From a checkpoint of a small transformer trained on Wikipedia: vocabulary 32768, no biases in attention or MLP.
MLP neurons of a small language model. Each row is named by its layer, matrix (down: output weights) and neuron, and shows model dimensions 160-255. Each number is 128 + 24 x the weight over its row's rms, rounded and kept within 0 to 255.
A block is one neuron, or neurons of one layer that tend to fire together. After each block is what it responds to, as a language model described it from the Wikipedia text at the highest values.

L2.down56 [111 102 115 154  88 123  96 118 129 128 122 143 140 114 150 146 130 111 122 154 142 105 125 104 118 143 135 203 116 138 138 127 172 122  98 106 135 137 132  78 106  91 173 103 130 147 142 122 165 117 119 106 130 151  98 108 122 103 160 101 104 106 115 158 108 149 127 119  90 120 151 111 123 115 124 101 108 116 124 121 123 162 145 101 115 130 105 133  89  94 116 141 117 145 132 167]
L2.down558 [151  99 138 152  88 129 126 124 125 128 109 145 108 124 133 119  91 142 166 159 110 160 157  93 121 115 121 151 137 100 140 133 156 136  68 108 103 144 114 109 112 127 151 105 153 110 143 118 117  86 152 109 161 160  95 141  96 105 152 114  91 141  88 136  92 137 146  90 109 107 134 108 106 153 136 104 120  91 112 136 119 123 131 131 123 141 114 140 110 105 108 118 144 135 115 130]
Newline tokens that close a paragraph, table row or list item, e.g. after a sentence-final period or a closing | cell marker; occasionally "the".

L9.down347 [116 157 142 112 106 155 132  98 129 149 109 153 140 123 144 138 135 139 148 110 117 123 146 151 139  94 110 132 206 112 100  94  93  96  80 107 122  98 160 173  99 132 118 170 147 109 107 111 104 131 154 117 110 119 120  99 139 139 137 152 153  81 141 110  87 170 128 137 109 136  94 134 179 145 142  84 103 114 118 133 162  98 162 118  93  99 128 140 118 149 141 141 129 128 114 118]
L9.down640 [111 108 144 166 102 109 110 106  73 117 169  68  91 130 140  93 103 138 100 127 135 113 138  75 119 130 152 126 190 112 153 109 106 112  95 119 146 121 150 191 115 104 139 119 130 114 139 155 144 126 126 156 147  95  93  96 143 111 113 128 130 110 145 160 191 124 149 125 130 119 115 136 130 147 148 150 147 145 127 128 120 144 155 132 118 109 128 109 108 128  91 153 125  93 121 129]
L9.down739 [ 86 119  85 113 107 110 130  74 124 139 147 107 105 138  87 128 179 112  72  90 111 171 142 132  95 166 117 127 144 120  68 144 107 126  89 138 115 124 148 130 103 147 112 126 103  85 149 148 133  94 108 156 115 141 134 121 158 100 132  97 171 136 119 128 115 107  98 129 134  93 121 170 125 143 154 151 158 138 123 154 142 173 205 121 122 150 132 112 130 140  82 117  99 132 139 129]
L9.down882 [146  98 123 118 132 131  93 106 155 130 138 162 130 126 133 133 132 110 105 113  59  98  96 128 120 119 115 115 192 121 164 122  73 170  98  96 136 115 128 125 142 138 131 150 110  72  90  95  96  72 159 154 131 126 136 154 134 145 165 158 112 127 100 169 147 126 143  80 126 129 123 124 158 163 129 118 131 138  95 115 125 162 115 109 125 161 133 112  98 142 126 154  81 127 128 107]
Opening quotation marks before a quoted word or phrase mid-sentence (an "overestimate"), plus hyphens joining compounds or ranges (then-owner, great-uncle, 1725-32).

L5.down236 [134 103 105 147 106 105 141 156 143 167 104 160 104 130  96 116 112 127 127  99 149 180 118 161 156 104 137  99 162  96 118 153 176 114  84  84 134 143 147 121 103  94 117 122 175 118 121 158 153 129 124 112 119 120 151 101 145 101 100 106 128 157 172 125 197 164 168 116  93 103 155  97 163 108 100 139 119 133 114 154  99 128 123 126 100 107 112 123 136 137 113 129 146 157 141 165]
L5.down371 [133 105 125 110 145 121 111 105 123 118 126 102 156 135 119 170 117 124 168 119 104 148 105  91 135 106 120 119 135 148 116 130  79 139 106 119 108 130 141 184 135 105 149 111  82 142 142 129 135 118 129 120 126 130 164 126 100 114 137 179 158 154 141 121 153 117 127 111 142 125 117 103  85 130 157 165 180 105 156 148 124 145  70 167 145 163 101 133 153 167 148 119  86 136 114  77]
L5.down400 [122 123 124 160 150 127 176 123 142 143 141 123 132 113 143 146 102 143 133 124 135 112 135 102 149 107 157 134  96 129 104 148 103 126 182  93 151 103 123 151  85  89 144 130 105 149 128 105  88 131  92 119 162 107 131 130 179  89 151 102 151 154 135 134 136 121  97 115 162 145 130 113 115 152 145 143 105  85 133 138 122 164 111 154 176 174 164 103 139 111 111 143 128 122 122 132]
L5.down713 [114 112  94 105 117 124 133  93 121 127 154 139 139 101 129 117 148 133 125 140 137 149 111 162 151 168 154 131 137  95 124 104  91 158  89 116 121 114  67 160  81 153 157 129 141 159 134 152 164 126 177 158 153 161 155 102 151 116 108 128  82 156 156 117 123 126 135 133 110  93 122 150 150 103 150 101 110  73  91 145 108 156 123 130 115 159 181 136 156 109 166 121 134 142 153 107]
L5.down766 [137 126  88 107 161 102 122 128 125 127 130  89 110 122 136 120 116 173 110 123 128 127 100 192 109 118 136 161 127  80  92 119 105 110 158  95 181 131 111 125 108 122  99 143 141 177 157 105 143 144 130 125 169 151  91 131 162 152 152 148 140 192  92  69 166 163 136 111 104  95 112 145 138 141 122 141 141 130 168 141 124 121  77 125 109 109 157  82 168 146 146  87 102 121 113  91]
L5.down1080 [123 132 110 113 117  92 159 115 125 145 128 158 169 151 121 171 133 110  97 135 103 147 117 118 130 120 103 145 102 116  78 130 132 106 141 123 135 157 133 119  79  77 159 143 129 152 130 114 129 173  72 166 168 114 110 152 121 149 107 143  94 132 137 146 136  86 155 125  98 132 176 140 159 112 130 115 130 132 145 157 104 138 105 100 111  86 121 145 131  93 152 108  94 125 150 177]
L5.down1106 [119 118 122 105 117 117 129 110 144 124 148 120 128 180 134 178 148 108 124 135 139 111 126 137 136 155 127 147 149 134  96 123  84 106 150 122 178 145 166 169 133 151  88 122 118 130 151 136 152 154 116 158 158 121 136 186 137 106 132  98 170 129 140 120 151 175 162 132 109 112  85 136 135 124 135 133 113 116 160 132 106 166 114 148 165 123 171  89 130 105 135 144 145 107 117 117]
L5.down1122 [129 162  91 158 159 121 156 129 150 113  96  87 104 134 155 115 159 114 142 107 119 130 156 121 149 109  99 143 124 108  99 145 171 156 128 129 152 147 127 134 172 105  91  97 125 110 148 137 124 166 125 136  94 139 123 123 128 130 128 161 160  82 185 116 131 172 122 168 106 169 112 161 108 116 166 142 138  93 107  98  90 104 101  96 172 135 110 128 126 105 169 104 208 172 132 119]
Adverbs, or their -ly/-ically endings, placed before the word they modify, such as commonly, partially, incredibly, also; sometimes connectors like of in some of, to, and.

L2.down439 [134 131  92  96  85 121 115 116 160 117 145 113 144 119 128 131 103 157 141 132 118 140  82 132 183 124 146 122 135  79 117 127 124 126 122 103 158 136 157 148  91 153 117 119 142 108 152 118 178 180 127  92 162 109 118 129 151 136 141 120  93 142 137 124 165 163 125 114 121 164 118  71 108 148 132 107 107 111 120 162 131 146 112 118 143 135 165 120 156 141 151  83 155  99 160 123]
L2.down537 [108 127 134 118  89 172 141  81 129  99 151  78 160 173 144 157 138 145 111 129 132  97 104 133 159 117 106 109 125 120 100 127 140 109 128  70 124 132 182 145 117 181 113 162 111 114  91 142 132 137 152 143 140 161 143 140 166 121 136 118 131 168 139 123 112 172 130  63 140 141 147 152  93 129 136 136 109 119 130 140 128  68 104 169 119 139 178 154 145 122 148 109 185  94 142  96]
Adverbs, often -ly forms, placed before or after a verb to give manner, frequency or time, such as often, directly, drastically, later.

L9.down38 [119 125  90 137 140 144 123 155 121 119 124 134 147 141 109 132 111 173 125 163  81 132  74 185 135 108 129 127 171 141 129 118 120 162  96 126 152 119 131  96 158 149 106  98 119 135 118  99 130 104 137 144 136 102 148 133 149 106 122 100 156 144 141 134 129 108 129 113 156 116 124 129 146 110 123  93 157 156 144  94 136 145 112  80 115 121 136  80 125 167 170  91 112 102 163 136]
L9.down455 [114 166 163 141 153 150 138 124 148 129 156 126 112 158 121 145 152 145  87 159 148 120 142 121  99 115 150 111 109 122 121 114  93 118  81  92 159 170 137  86  91 168 109 111  94 173  98 133 116 112  77 128 166 107 130 107 183  96 121 108 130 114 123  84 128 138 121 134 140 114 121 128 108 103 142 108 134 140 135 120 161 106 153 155 167 133  89 114 118 141 121 147 185 113 112 138]
L9.down574 [146 129 130  86 149  95 108 137 117 141 110 161 110 120 108 151 139 172 139 140 125 150 119 158 133 121 160 130 172 112 132 125 116 142  56 109 131 180 147 110 129 126 139 129 130 132 111 164 121 125 139 138 112 106 154 117 130 121 124 136 145 116 170 103 138 119  91 112 125 160 131 162 134 143 130 139 161 131 154 150 115 140 111 128  99 170 149 140 148 147 144 140 182 128 120 114]
L9.down865 [155  90 100 132  76 126 123 108  99 130 110 122 113 131 160 118 128 162  83  99 128 147 114 162 123 157 136  87 204 158 126 132 146 137  63 142 148 114 132 118 149 165 143 140 137 103 104 138 117 166 122  98 141 157 140 125 105 110 129  82 154 150 149 134 204  56 162  84 128 144 119 108 144 148 102 137 174 152 139 139  97 139 137 132 106 159 106 141 132 154 159 134 135 113 108 135]
First capital-letter piece of a split word opening a title or name, often after a quote mark, bracket, line break or table pipe, as in "D(arkside), (T)itle, St(jepan).

L9.down742 [141 141 108 145 169 104 181 160  98 104 130 130 110 130 161 162 121  85 102 139 141  86 112 118 107 118 100 145  77 114 105 129 150  83 108 103 137 116  87 123 139 140 112 180 113 174 114 161 112 136 113 163 119 130 105  84 138 102 133 126 131 163  93  98 112  99 133  85 125 109 108 114 119  95 130 138 113 102 114 101 151 118 152 167 130 115 127 148 138 113 138 155 135 140 128 115]
L9.down747 [143 102 103 144 130 121 160 130 176 123 137 117  91  99 141 128 129 108 122 104 170 116 159 169 107  85 154 122 174 136 139 134 148  65 161 165 132  96  94  95 110 122  79 130 149 140 129 123 145 152 160 122 111 147 116 141 165 127  96 159 137 159  73 154 101 163 141  72 151 152 137 185  93 119 148 145 125 123 109 129 156 118 112 150 108 150 109 149 115 150 150 168  92 143 185 119]
L9.down750 [175 114 155  89 165 122 128 118 171 134 121 111 125  75 127 128 173  86  96 118 142  89 139 166 121  95 142 132 215 151 162 127  76 185  82 112 119 142 113 123 157 151 132 119  94 136 130  83 153 179 130 122 123 107 172 127 116  89 103  86 164 128 130 124  86 136  99 128 155 116 157 122 131 143 130 135  99 113 112 125  85 170 134 130 110 137 124  95 121 161 187 134 127 138 119 128]
L9.down859 [143 113 131 122 133 126 149 102 142 114  80 157 104  99 115 102 140 156 137 143 157 106 118 101  69  75 143 137  90 106 133 132 113 112 169  77 123 158 127 148 104 119 104 127 137 116 149 129 120 131 137 112 100 123 145 164 155 144 106 153 148 113 138 136 120 145 112 119 149 128 110 170 134  65 117 128  93 114 116 117 119 146 126 131 108 112 116 120  67  95 138 143 133 147 131 113]
Prepositions and copulas right after a noun phrase in expository text, especially "into" after transforming verbs ("translate surfaces into", "style hair into"), plus "are", "as", "to", "from".

L2.down380 [ 94  93 126 100 165 140  96 153 137 138 113 114  99 169 121 155 142 164 113 147 143 164 144 111 141  97 119 112 174  85 118 147  85 142 128 122 122 127 149  96 129 132 153 127 132  97 139 143  94 123  81 152 128  96 143 139 119  92 110 140 134 164 119 122 127 120 118  97  88 114 107  93  85  99 140  88 150 176 129 136 136 108  96 143 141 147 132 139 123 143 141 104 148 118 117 126]
L2.down1143 [137 136 104  96 161 132 129 129 139 121 146 155 113 118 142 127 123 133 152 110 161 133 150 117  95 177 110 118 186  95  96 157 105 136 123 120 131 128 119 134 172 151 156 104 115 122  91 164 132 160  92 172 128 124 107 110 132 135 107 133  99 149 170 137 125 147 123 121 138 114 145  76 125 123 172 104 145 170 115  84 159 114  92  90 144 102 117 131  97 118 116  74 128 117 119 126]
First letter of a word fused with a preceding opening quote, parenthesis, hyphen or === heading, as in "H(ere Comes, (C(SS, -H(unziker, ===S(econd, mostly song titles and abbreviations in lists and tables.

L5.down135 [129 141 101 155 133 129  81 108 132 147 121 107 126 136 110 101 173 132 146 138 102 133  95 134 122 136  93 119  81 116  96 128  79 146 104 134 101 112 113 120 165 140 137 148 106 138 131 122 116 164 133 136 142 130  81 123 158 169 134 147 105 128 143 125 140 180 130 119 128 169  95 196 141 174 139 113 166 104 143 103 125 129 128 110 129 167 110 186 173 139 171 175 127  90 110 138]
L5.down151 [ 87 120 126 114 175 166 158  86 157 133  80 159  80 143 116 114 121 131 128 146  93 114 158  96 138 173 124 153 129 153 115 145  95 172 137 144 107 134 109 168 128  81 127 130 148 160 109 147  90 127 167 116 147  87 110 125 133 138 110 140 106  90 131  97 108 125 150 149 142 107 133 157 113 189 124 131 110 109 121 149 168 144 140 114  63 116 121 130 147 130 148 139 125 133 162 132]
L5.down155 [171 151 173 150 147 129 108 128 150 109 106 102 142  84  94 116 139 110 137 115 152 112 150  95 137 148  98 127 167 181  92 146 119 143 145 159 113 133 135 156 141 114 141 136 131 136  86 121 119 116 147 136 108 106 146 129 131  94  89 126 105 127 150  71 135 107 152 140 159 131 109 170  88 149 138 122 137 111 106 148 143 130  99 103 136 140 130 100  92 152 123 126 132  99 100 109]
L5.down284 [114 126 104 145 130 129 138 112 145 152 127 110  95 138  88 111 156 114 154 114 107 146 132 120 122 145 133 127 148 174  91  64  98 140 152 114 154 142 114 152 134 138 150 162 108 151 123  99 131 129 133 120 146 181 131 109 159 111  99 139 133 147  99 104 126 149 141 151 104 125 149 120 133 113 162  97 169 143 138 153 128 154 124 124 151 109 125 162 149 129  80 126 132 149 127  92]
L5.down584 [138 166 124 107 162 121  89 104 162 167 120 125 132  99 109 144 157 140  96  84 118  73 114 149  96 139 151 125 150 136 111 133 105 129 135 113  92 127 132 138 152 135 126 128 101 134 130 107 117 170 164 170 123 105 148 184 158 132  77 168 149 127 100 118 133  94 126 138 129 129  91 178  95 121 173 138 122 130 139 143 174 122 166 142 135 159 132 140 122 164 167 147 134 124  89 109]
L5.down665 [111 138 117 151  95  81  94 102  66 128 108 125 136 133 120 106 117 118 111 143 154  93 136 127 125 127 146 122 126 123 147 143  74 156  84 154 138 138 108 159 138 144  94 148 109 121 141 113 108 135 141 104 132 133 108 128 133 130 158 140 130 129 164 149 141 119 152 130 107 111 107 142 132 116 175  93 130 106 134  84 116 126 157 115 103 147  81 122  97 169 109 133 138 125 141 158]
L5.down933 [124 119  98  73 143 121 118 114 135 102 121 157 143 135 151  94 122 123 147 112 130  96 116 114 120 165 124  88 154 115  95 123 109 143 109 121 108  89 125 178  88 127 131 120 153 110 106 162 119 116 124 104 106 103 115 130 105 157 167 116 151 101 140 165 151 127 102  93  98 116 127 157 125 133 138 168 126 162 151 124 177 155 109 135 164 115 138 112 153 120 145 131 179  89 153 158]
L5.down1127 [117 117 127 138 124 111 135 111 160 127 123 119 150  94 123 135 113 121 132 119 104 127 151 105 146 115 107  88 135 108  91  77 130 147 103 130 136 119  93 114 151 128 110 150 148 133 159  93 123 144 103 143 121 110 152  93 143 130  87 136 140 121 136 120 111 155 165 115 137 133 143 123 142 105 159  92  94 140 100 103 134 150 132 181 122 112 130 142 162 132  70 102 104 110 131 139]
Hyphens, dashes and slashes mid-compound or mid-range (last-ever, photon-assisted, off-peak, 1945–89), plus word-piece splits inside names like Porto Alegre.

L2.down595 [125 157 120  79 100 162 174 107 161  78 128 132 109 151 131 151 170 136  89 136 110  92 130 117  93 100 135  95 168 134  61 111 100 163 116 114  85  92 147  99 136 146 120 140 150 155 115  83 155 155 129 115 151 116 124 151 124 115 114 111 137 148  94 115 176 120 141 122 104 151 121 118 134 104 136 128 107 109 141 127 154 158 180  93 116 160 174 135 132 154 137 109 126  77 100 100]
L2.down614 [125 112 156 107 102 146 164 133 155 127 123 115 108 154 114 151 133 150  96 104 165 111 146 158 157 158 111 127 134 156 128 122 113 114 114 133 111 117 132 128 120 112 121 139 134 154  89 140 114  85 110 158 126 135 108 100 165  74 130 128 147  94 127 125 116 110 105  99 122 162 138 113 106 137 145 144 129  84 137 123 167 125 159 121 135  99 154 119 177 142 188 143 153 109  99 122]
Hyphens joining a compound's parts (great-uncle, stack-heeled, point-blank), plus sentence-final nouns with a period and first cells of table rows.

L9.down107 [ 91 106 160 105 105 148  98 140 109  73 127 128 140 108 156 141  70 148 141  95 156 114 116  94 115 111 147 145 121 100 124  83 121 112 136 172 164 119 172 126  85 114 136 135  82 147  80 135 127 148 165 158 146 152 127  97 159 123 145 102 165 105 154 150 152 135 140 161 102 127 166 133 117 110 122 163 111 103 141 130 156 146 127 129 175 152 164 103  62 116 139 106 114 115 167  95]
L9.down202 [122 175 144 145 125 129 104  95 153 138 170 162 117 145 157 135  81 105 134 127 118  86 124 128 177 125 150 111  68 146 118 122 128 123 149 116 140 125 115 138  93  95 141 128 126 132 147 131 144 119  99 159 107 161 141 103 101 128 137 115 149 145  50 164 122 139 146 135 141 165 114  93 120 122 134 130 108 111 155 144 128 115 121 145  80 171 157 118 133 147 119 133 141 111 147 145]
L9.down412 [153 121 139 132 145 118 136 151 139 156 112 107 100 117 114 123 114 126 148 110 133 131 131 105 149 112 109 123 123  82  97 165 136 143 164 122 151 107 136 131 128 101 147 164 155 143 110 143 143 134 159 107 125 134 118 117 158  88 125 147 143 142 130 132 137 119 135 173 106 144  89 119 163 116 143 122 120 100 176 134 146 124  95 161 121 146 140 143 140 155 123  75 125 128 152  69]
L9.down952 [132 125 164  92 132 136 122 100 121 107 119 151 101 120 144 120 147 115 146 136 171 118 108 175 137 137 101 106 123 144  97 143  74 173 111 111 196 106 131 109 176 119 120 170 105 178 136 134 128  86 100 156 136  82 150 130 136 124 169 157 133 196 142  88 149 150 113 134 137  89 124 147 147 135 116 145 145 130 122 135 113 135  72  95 140 106 128 116 112 186 173 143  94 120 134 155]
Function words and adverbs between a subject or auxiliary and a coming past participle or infinitive, such as "considered to", "has been", "federally".

L5.down12 [113 160 144 138 163 122 147 115 110 163 142 140 146  79 147 128 136 190 148 161 149 134 163 114 114  97 104 118  90 125 192 121 145 112 106 157 119 112 140 165 126  75 145 126  92 124 140 131  98 138 101  85 129 136 150 140 147 169 158 100  78 137 153 151 129 153 135 162 106 174 108 123 127 128 158 143 146 167 115 122 165  73 161 117 112 167 132 123 133 121  87 120  99 131 101 130]
L5.down356 [169 102 151  96 197 168 113 195 154 126 102 129 122 145 136 131 135 137 139 119 149 107 163 158 135 145 129 127 210 135 109 120 135 147  96 119 141 123 143 111 136 127 178 109 154  92 106 131 131  92 136 102 146 103 128 108 124 110 166 127 104 164 130 134 142 127 146 131 106 120 153 121 115 141 131 146 128 154  86  96 140 126 109 166 122 143 118 146 129 136  94  87 167  75 141  89]
L5.down390 [134 115 110 131 128 134 129 153 111  67 107 158 119 113 170 131 135 139 106 174 159 119 144 114 132 131 130 121 132 128 133 143 149 144 144 110 124  94 145 148 118 126 122 116 144 141 148 123 105 126 116 134 139 134 147 121 116 141 135 123 152 120 173  83 155 141 104 166 130 152 136 152 118 136 148 137 136 152 107 123 151 105 126 130 111 114 133 149 114 118  77  93 137 143 111 178]
L5.down394 [ 73  95 149 105 153 117 140 135 117 120 147 139 115 129 146 130 167 131 124 140 141 141 127 100 127 135 184  78 146 136 146 161  98 128 128 143 146  90 144 127 137 109 104 108 125 140 106 149 128  88 148 106 159 118  92 124 101 132  87 128 150 209 137 149 144 123 103 127 103 160 139 104 168 117 119 132 125 157 128 147 142 128 107 170 154 106 102 151  95 167 149 102  85 131 161 117]
L5.down562 [ 96 136 131 179 125 107 118 114 147 136 155 145  98 141  76 116 122 120 109 148 132 127 102 119  97 144 115 132 113 125 141  91  96 113 135 105 105 116 107 106 141 149 111 121 155 133  98 151 151 145 132 150 106  98 141 162 137 137 111 119 148 102 146 162  76  71 146 139 124 115 159 149 146 122  78 132 141 196 149 109 162 133 123 152 105 138 131  85 141 153 117 150 130 122 136 181]
L5.down606 [103 149 108 152 159 123  92 137 133 135 130 150 138 150 110 126 134 161 145 142 122 173 135 146 108 103 144 102 175 116 116 144 118 138 112  89 115  89 119 134 156 135 138 101 105 184  94 153 151 123 105 145 133 158 126  85 162 114 105 109 120 174 206 114 120 130 100  84 112 149  99 187 145 118 179 142 173 124 124 107 127 142  99 133 137 151 119 149  94 139 105 115 124 135 141 111]
L5.down790 [148 143 155 113 128 145  82 113 109 126 109 102 126  72 164 117 127 108 123 159 132 151 107 154 119 109 131 107 120 107 124 124 146 120 114 174 142 119 107  82 158 108 105 166 138 107 105 122  90 136 127 123 129 136  91 127 123  84 111 130  74 162  83 153 119 146 151 102 107 161 132 167  99 105 133 178  99  94 131 116 133 164 129 145 113 122 123 170 123 217 119 102 138  89 126 111]
L5.down1113 [110  81 111 118 159 147 158 145 148  94 134 153 151  95 160 134 160 143 132 119 200 129 115 156 132  95 162 105 214 148 116 124 122 134 170 137 138 143 115 135 159 153 120 108 135 116  86 157  97 118 126 144 104 119 136 141 138 123 110 117 147 133 148 130 117 115 139 113  94 122 113 149 145 176 140 113 111 103 158 112 128 131 128  92 104 161 137 159 122 147 108 123 138 141 112 137]
Single letters or short pieces that begin a split word, often after an opening quote, line break, hyphen or bracket, e.g. "d|rug-free", "g|ames", "T|ypst".